config = dict(
    head_dim=32,
    d_mlp=640,
    vocab_size=8192,
    activation='swiglu',
    norm_eps=1e-05,
    positions='rope',
    rope_fraction=0.5,
    parallel_block=False,
    init_std_up=0.0414,
    lr_mult_up=0.613,
    beta1=0.9,
    schedule='wsd',
    decay_fraction=0.687,
    final_lr_fraction=0.0,
)
MLP neurons of a small language model. Each row is named by its layer, matrix (gate and up: input weights; down: output weights) and neuron, and shows model dimensions 16-79. Each number is 50 + 10 x the weight over its row's rms, rounded and kept within 0 to 99. A neuron's up and down rows have the sign that makes its largest values positive.
Before each neuron's rows, "fires after" lists the tokens most often just before its 100 highest values on Wikipedia text that the model never trained on.

fires after: ",", " however"
L6.gate455:41 44 55 66 40 50 29 48 46 48 36 47 44 44 51 48 21 47 28 48 49 45 50 47 44 53 42 34 41 54 60 61 50 50 34 68 48 51 38 33 45 65 45 24 53 57 61 45 40 74 44 46 41 62 43 44 46 50 50 60 61 47 49 54
L6.up455:39 39 77 45 48 46 52 43 47 78 36 55 41 50 41 55 42 36 59 60 43 55 61 49 41 58 45 39 66 50 38 44 57 83 56 70 48 65 63 63 56 44 72 46 61 48 35 68 54 48 44 53 50 42 64 62 37 48 44 62 54 45 48 40
L6.down455:48 47 55 26 58 57 64 50 46 63 54 60 55 49 52 49 54 52 60 46 48 55 43 48 66 50 44 61 47 68 50 39 50 59 66 40 43 53 54 33 58 59 46 62 39 68 55 55 57 38 49 64 65 74 45 61 45 48 51 48 48 32 58 57

fires after: " was", " is", " were", " are"
L6.gate598:41 58 50 54 53 37 55 55 59 48 38 44 40 56 57 68 44 46 44 40 30 54 49 67 50 51 54 43 47 47 52 65 56 48 51 61 49 52 49 18 41 49 45 49 65 66 57 46 45 67 55 40 35 45 44 58 53 45 41 58 63 41 65 61
L6.up598:45 63 44 46 50 64 55 49 52 62 70 52 55 46 43 65 47 70 41 65 48 40 44 53 50 31 73 59 45 46 37 67 62 34 38 47 40 54 59 50 36 61 42 52 48 52 61 36 54 48 42 44 41 56 44 62 58 41 56 43 62 40 44 57
L6.down598:59 50 60 48 44 43 38 49 56 56 65 50 34 46 39 42 39 44 41 65 56 53 57 50 55 55 38 58 49 51 51 45 65 38 42 52 57 38 60 70 62 51 48 57 41 56 24 56 28 43 55 29 48 32 45 57 59 44 63 43 51 49 47 43

fires after: " su", " In", "-", " e", " Ag"
L6.gate322:40 56 49 54 37 54 34 72 67 27 60 31 48 52 63 56 69 42 53 40 56 50 50 51 32 43 53 53 54 52 67 68 55 54 53 56 57 39 52 54 75 44 47 54 49 51 64 58 47 44 63 63 57 53 44 47 58 44 47 58 55 46 64 65
L6.up322:61 43 48 66 55 54 41 41 50 53 50 43 55 54 42 55 61 35 47 47 47 58 48 47 48 48 51 58 23 66 39 39 42 42 61 44 63 59 39 35 64 45 52 46 36 36 52 49 36 42 40 61 60 41 48 41 65 47 43 61 46 44 68 36
L6.down322:67 59 29 49 67 47 42 43 58 48 43 41 68 43 50 43 52 48 57 40 49 51 47 60 66 68 35 63 48 54 37 55 49 52 67 46 46 40 53 50 52 54 44 53 56 58 36 52 50 52 48 62 35 41 62 51 46 32 27 36 50 49 52 55

fires after: " in", " In", "In"
L6.gate286:57 37 66 50 30 50 57 59 57 40 41 40 28 57 60 54 41 59 58 59 48 24 51 56 57 78 52 46 48 62 62 59 62 50 51 51 44 49 38 47 66 48 45 37 28 47 50 56 49 47 63 40 50 54 34 43 66 52 41 52 68 45 45 55
L6.up286:61 64 46 49 44 52 67 68 49 36 57 44 39 33 41 49 56 55 47 68 54 49 52 41 67 56 33 52 67 51 55 69 41 51 37 46 61 46 39 52 51 65 55 44 42 60 54 63 32 47 38 46 57 59 31 40 44 57 62 56 42 47 29 33
L6.down286:53 64 52 55 48 51 58 52 57 56 39 63 57 43 55 61 47 35 55 46 52 33 68 60 39 41 29 60 54 31 50 78 61 60 62 47 33 49 52 60 64 41 67 57 59 48 46 40 29 45 53 41 37 54 57 55 52 44 68 54 43 47 37 43

fires after: "–", " the", " his", " in", " on"
L6.gate556:53 48 46 56 72 35 57 54 48 30 58 37 47 36 47 46 37 45 58 41 57 46 33 60 54 73 40 36 31 51 58 46 42 48 35 43 54 50 49 67 51 52 46 43 47 51 60 43 58 39 67 40 55 50 20 42 49 49 59 58 53 55 55 62
L6.up556:39 40 45 44 46 54 42 46 38 48 54 46 63 51 41 44 64 59 48 61 60 37 38 71 54 53 36 49 46 58 55 47 51 64 39 48 74 29 37 50 82 60 41 58 50 53 42 42 49 50 59 38 53 40 42 41 38 45 56 49 24 50 49 66
L6.down556:46 63 58 59 36 45 62 51 59 48 60 49 49 36 34 56 43 48 59 43 52 55 42 57 42 43 41 51 48 50 49 43 51 67 47 48 45 63 41 55 60 43 50 56 52 62 60 59 44 58 55 48 57 71 34 54 53 47 63 67 58 52 67 41

fires after: "19", "18", " un", " di", "In"
L6.gate316:49 40 57 50 45 53 32 51 63 38 36 55 29 51 54 54 49 53 76 53 48 58 57 44 39 51 46 41 32 45 50 71 67 54 60 56 40 47 50 51 53 60 43 61 45 50 56 45 60 51 63 42 32 50 36 54 58 55 43 75 62 48 45 68
L6.up316:41 40 63 67 42 36 59 70 42 59 45 50 55 40 31 60 47 46 46 65 46 54 36 48 47 62 41 52 49 54 46 52 58 60 38 51 56 58 40 49 55 49 48 45 39 29 45 37 42 42 42 63 47 55 48 50 52 28 41 63 44 37 40 65
L6.down316:56 52 57 59 57 45 61 51 44 49 45 65 59 52 36 46 42 37 38 38 62 54 45 49 45 81 47 56 56 60 52 36 63 47 29 63 68 43 48 53 78 55 66 61 60 48 35 54 36 40 75 59 61 44 46 43 60 45 49 64 48 38 40 38

fires after: " |", ","
L6.gate518:48 35 27 43 65 68 54 37 61 44 41 52 45 62 47 47 51 46 39 53 57 56 24 72 43 43 49 54 59 56 37 37 43 60 47 45 47 58 50 56 49 46 36 52 36 32 36 63 53 21 56 51 46 64 53 58 49 54 35 67 70 47 67 61
L6.up518:30 51 41 59 58 77 45 33 64 53 43 61 47 72 55 39 46 34 38 53 64 61 35 55 46 40 42 49 56 41 43 39 62 59 51 60 43 60 53 49 44 24 57 38 55 53 34 59 45 39 43 46 42 46 60 44 56 43 32 57 63 46 74 67
L6.down518:28 53 50 72 53 32 43 60 56 45 63 55 55 39 58 58 56 38 55 25 51 53 60 56 61 65 56 39 57 72 53 66 62 42 47 42 54 51 46 30 60 31 55 43 63 53 55 42 51 46 50 60 51 51 50 20 56 54 49 51 47 52 27 55

fires after: ")", " Formation"
L4.gate16:32 50 60 49 66 45 53 61 44 64 42 59 59 57 34 41 68 42 49 34 52 57 40 68 48 48 42 70 45 55 50 47 40 47 57 57 71 35 42 49 47 33 47 48 57 68 67 49 39 35 47 39 33 53 50 48 50 45 48 56 46 39 38 42
L4.up16:60 47 64 45 39 63 32 55 48 41 46 50 51 32 48 47 59 54 38 41 37 44 39 35 58 55 60 52 41 79 73 52 50 40 34 54 55 57 58 51 50 40 42 46 39 65 50 60 53 53 46 47 53 42 44 50 51 60 58 58 70 42 37 59
L4.down16:54 44 44 62 60 46 57 53 58 69 43 51 45 47 49 51 40 47 48 23 36 61 47 56 45 67 61 46 56 44 36 34 58 40 62 39 64 41 64 53 52 60 61 36 51 38 42 54 60 43 38 53 67 44 31 38 58 47 61 66 63 63 39 62

fires after: " a"
L6.gate220:42 57 48 55 44 63 51 59 41 52 46 58 40 46 71 71 47 47 62 45 37 50 64 60 50 54 34 42 53 48 55 51 80 63 54 42 50 42 30 39 42 65 52 58 43 42 61 41 42 35 48 31 62 49 40 26 32 59 43 51 47 50 56 49
L6.up220:50 49 57 37 38 56 65 57 46 49 37 56 47 48 42 47 50 38 52 47 43 36 28 57 52 43 47 59 50 48 44 57 53 69 44 44 43 41 28 42 58 58 40 47 42 46 59 49 50 38 56 47 49 54 54 57 44 38 34 46 31 43 59 70
L6.down220:56 73 55 46 53 63 51 56 52 58 32 43 48 51 55 43 53 40 46 74 47 51 52 67 75 46 49 67 50 49 71 42 61 28 62 50 47 72 45 51 58 45 41 51 40 49 52 60 55 46 50 53 51 48 52 36 55 36 57 46 43 33 41 49

fires after: "'", ")", "field", "\n ", "ğ"
L4.gate152:50 40 48 38 52 34 50 33 27 55 48 29 56 57 56 46 32 36 46 68 67 53 44 68 58 59 58 54 43 45 34 43 41 60 58 54 69 56 67 40 40 59 57 55 40 64 56 56 58 55 55 42 60 63 59 39 34 47 66 59 51 61 56 46
L4.up152:55 30 46 41 64 56 52 49 66 47 43 47 37 39 48 50 43 55 56 42 44 65 29 55 36 36 44 38 75 61 46 48 54 59 39 58 46 50 54 48 42 55 39 55 48 51 41 56 55 48 57 47 53 49 46 47 45 35 55 57 49 48 54 51
L4.down152:32 63 42 65 44 57 50 74 57 50 57 60 36 66 67 48 50 34 42 43 52 46 49 31 49 44 49 35 60 48 45 45 53 65 58 48 42 57 36 50 57 52 51 55 44 25 43 40 57 55 38 46 47 53 45 55 45 46 51 47 60 50 44 44

fires after: "0", "1", "2", "3", " 150"
L6.gate403:69 38 64 43 61 64 65 48 59 45 53 39 61 62 39 28 61 58 62 53 34 50 48 51 38 46 73 53 39 46 53 51 53 54 55 58 49 29 61 54 38 52 33 67 42 53 55 59 60 47 60 43 45 49 54 54 36 50 67 53 37 38 71 55
L6.up403:46 53 57 58 31 61 47 56 53 46 54 42 54 39 49 48 52 45 55 39 43 56 63 48 71 65 34 58 60 52 72 52 55 33 57 47 62 43 41 55 63 42 47 33 39 50 62 64 50 45 50 52 37 38 48 52 32 55 63 50 27 59 58 50
L6.down403:40 40 41 64 57 56 67 56 49 32 57 62 66 52 55 45 54 37 57 48 54 51 58 49 51 63 48 44 40 76 60 48 59 50 43 31 50 52 62 27 55 40 58 42 58 50 53 44 56 35 44 60 45 31 42 38 46 50 50 36 38 50 43 58

fires after: " his", " her", " a", "s", "t"
L3.gate342:49 66 61 56 56 50 33 57 54 58 54 48 42 64 54 36 49 39 69 33 60 50 37 33 44 59 74 56 51 59 40 43 70 38 33 49 49 40 38 57 58 52 55 43 68 63 57 30 61 50 63 38 65 58 47 55 38 51 48 51 51 45 45 59
L3.up342:61 43 53 52 55 42 58 63 49 60 47 34 46 48 37 83 61 52 43 40 56 29 61 60 50 49 51 57 43 57 48 56 42 57 58 44 48 47 56 50 58 52 59 58 45 47 51 49 49 49 17 57 60 27 71 46 67 43 53 49 42 60 48 55
L3.down342:40 50 34 43 31 58 54 53 32 63 46 46 48 48 60 62 65 60 64 46 46 58 48 59 71 44 47 59 55 64 58 70 49 54 52 42 54 54 40 37 63 48 57 54 45 44 48 51 52 50 46 63 54 28 63 41 50 62 38 47 47 56 43 55